MLP neurons of a small language model. Each row is named by its layer, matrix (up: input weights) and neuron, and shows model dimensions 128-255. Each number is 500 + 40 x the weight over its row's rms, rounded and kept within 0 to 999. Numbers have three digits each.
After each neuron's rows, "fires in" lists the words (lower case) most often at its 100 highest values on Wikipedia text that the model never trained on.

L7.up1240:494521472542515479513440545532490460501498509477458472509464510512432453452404502448496444498453494414576498545465490553528505458538533397457530506496404489486447487557517477509484490484540519492460530524515469532471569525518501506456502501485563593496483481501417523532493431479558456492464518572445501484459517488491501491496455564542500506540467485484511528406459509447478509476446
fires in: "as", "career", "before", "until", "since"

L8.up277:543564487507501454456478535552508425458525495475422518466455423470507499479588486571507543411479467460501512532428527420549494520522444463528498531443447512510505476498424471496539414438485476514534542488549438543511451529536465551516497506534545522427541595412509536424492544599469478488496471463483533487533488485561456483519512474533502540465494491484517508523496528529485530473508
fires in: "and", "at", "who", "also", "under", "he"

L5.up456:521502463428483480515487488526484486444463481529461526497465506502410548493426441401529458485465464468499512480516485455509414436477543463545509459523496509485449454548411483467448509471489431426469495510530541446468491579464477489457449467494522514507529494497476453474498480495485524539469499464438497440432496507509533500467497525509490525504436489457496479443507497484461521482461
fires in: "that"

L5.up234:471496469464531456545475529528507503452500469470456487433494440549516528609504485444505420512471489502521539506409545487501566472536472532503490494516519464485491513507552489478517426469520447423489520511484501427513414530468532483523538537488478524466545523511457487436587523525474514551459471512473507567477478493555553441570515530543496457481516553524544495485470457546538475534600
fires in: "became", "was", "also", "then", "later", "being"

L7.up809:523561507527449526504606509506461475512518475530501579583510485541487456398493435471533513504439468512399501523470563452484484449492430500532535539528518469528541445476498483513528498554554528481485503549583521518519474496436498539498514501545510484529463455499464492464566460484473484508520508487476466566413468447562544439497456495554583522479486525439482531507501504555495432475471
fires in: "an", "several", "features", "two"

L5.up1389:467464525564480542484578557532490499525504520459444468438487480481513525545486456432437479540531460511482489543476518516554533485519540514493474474475495514565492529496476533514485435497481436524542472438464471430489446515444503498539424470521516500513470515513476542497522568572498456491486479465506472501533457487529478472611436520476460510498444621497568543453487588492438544479519
fires in: "after", "during", "until", "of", "before", "background"

L7.up927:500490472498413396512459410469478397469529521488462580491457468470540505524511529459511521504457598517499459497440623581520521505535515452489499479458478470563494530533466481467560547471481597465430535498529491411543587508539520464479507522534486591462453533527497476522481513496484543541539450503543492485456448463442515505506474514511512486524474410501491594411514465524558481555505
fires in: "the", "and", "then", "his"

L8.up1123:527491471460501522536414429460504505438461574489492553592469513528474503489482537505462497482430481478467493538535533470553459524463469550511510519531536489517433559475544487495560494595509549574505559460534549496514457507451541551525439518482559489512478460568521408564504486506461509520451487438428533510512510467537609451476496475525485471492447506535550501539518592516482522474538
fires in: "an", "s", "the", "any"

L5.up821:536536490483502497489492502531484480514513438484474470460531452568466470513508540500548543459493439520537524496514529450492580511426458498588426574559487547515455499459534449450544460536493478511492517508503586515479447521415450522530451444498483485470495551502500509551501511546450470508407492539426491517407548515469513502524513485547517575502447508518448485494488557465514471499521
fires in: "as", "that", "during", "in", "from", "because"

L7.up30:556494499482438509509543526490501449446505451489516436589512475509384515551521531556534500503507478491531507502491494529514490497475481502544508477561466566453425457528470486472534518477449491447525535425470459483438538566513534467515495438479538518477464555430565490496476483559409570446429469469452513467467474486529573388466521495511474470488488508514506472436540552577512522527507
fires in: "to", "tour", "and"

L5.up744:460527514445428428457525511497527415423497553488423539587490536545510532491527485482480543482453459500445525566470478436573538510471517441477521459493561509526540550474554480508582506455475444507470500468423400486441486493485502569542470519558566467459508464499534498430502496537499499515530485518414521526524519479531565422480510535514479475459520544472481494501483479611517485451567
fires in: "were", "was"

L7.up1361:507417456465479539447552489559590442464508483490447535435539488541441489568426514489428482546500493455477495503428558472509501492515483509563483504524530427515498486548558450455542505551556467525486530505479438496473463543477507461405437480598573540509380524421550433597509524462486553498501525519510503518545538521536466520494478469505489512428525513577595499471489492508500467519453
fires in: "as", "been", "became", "also"

L8.up503:574513495472507565465467521506561463504536429535485507495482424538524503573588536472496412468518454455429555522487522479522545441525485496534524494507529518530519550563486515464524469518581458502554498530488424498462519519498476530549502557502443448386519389528505523509624502601508590507467489491479497494474508473510498467554485498448507524492438508423538424419507533482474472482516
fires in: "with", "through", "gives", "as", "without", "within"

L5.up1150:498473532497477479449601501469504489530525503509441423523542507564500561525518463587551520513446529537503472521469521501572533515531511533575520489515475524440445526433516410519517492565569482542461526427423487528532542465442518485522407474475578545466487533511482434471470513490490507532479522488470501525475552551510519494605413494485518520482403522472427533505545534538562518471481
fires in: "to"

L3.up768:489558512550529434528555486530520532428501443441538568503456485551477443460474468500550493501514495539534500489538562493505492390522430484577547555453539473530489505478500562428422487468472496474458490494533457522478544538447583551531521511441467525500387594442469532512554544478523510415456503479502528520503480496525520486531521493540558498477457457479493410531505511557498488504486
fires in: "two", "several", "fourth", "three", "four"

L7.up98:516481545455505504484488488451539505458507479593489478514475504428548560484501512507451530516473471507470526532465541499531467542533504524557439446498519506551570460508500467460521498511518490541484502472515493474455424480440530491576450549501505513503457574507482467503569493502510505480481476561501483522574485493521512467469565572492537460529482449459530502531484502567447481421514
fires in: "an", "any", "another"

L8.up831:491450478503516499506520482610475525518509481468481475451502478526502497480522459462499484555445504542542520497431555468518540494558489477478510461541416484514500558475480496513511499537509565503523488539484443494496512409451553456505446474538507517545434531575568466514519555492455537424483447497501510455517474497444427527482528473540509507538545484555475520520460582503531504508518
fires in: "to", "the", "and", "helped"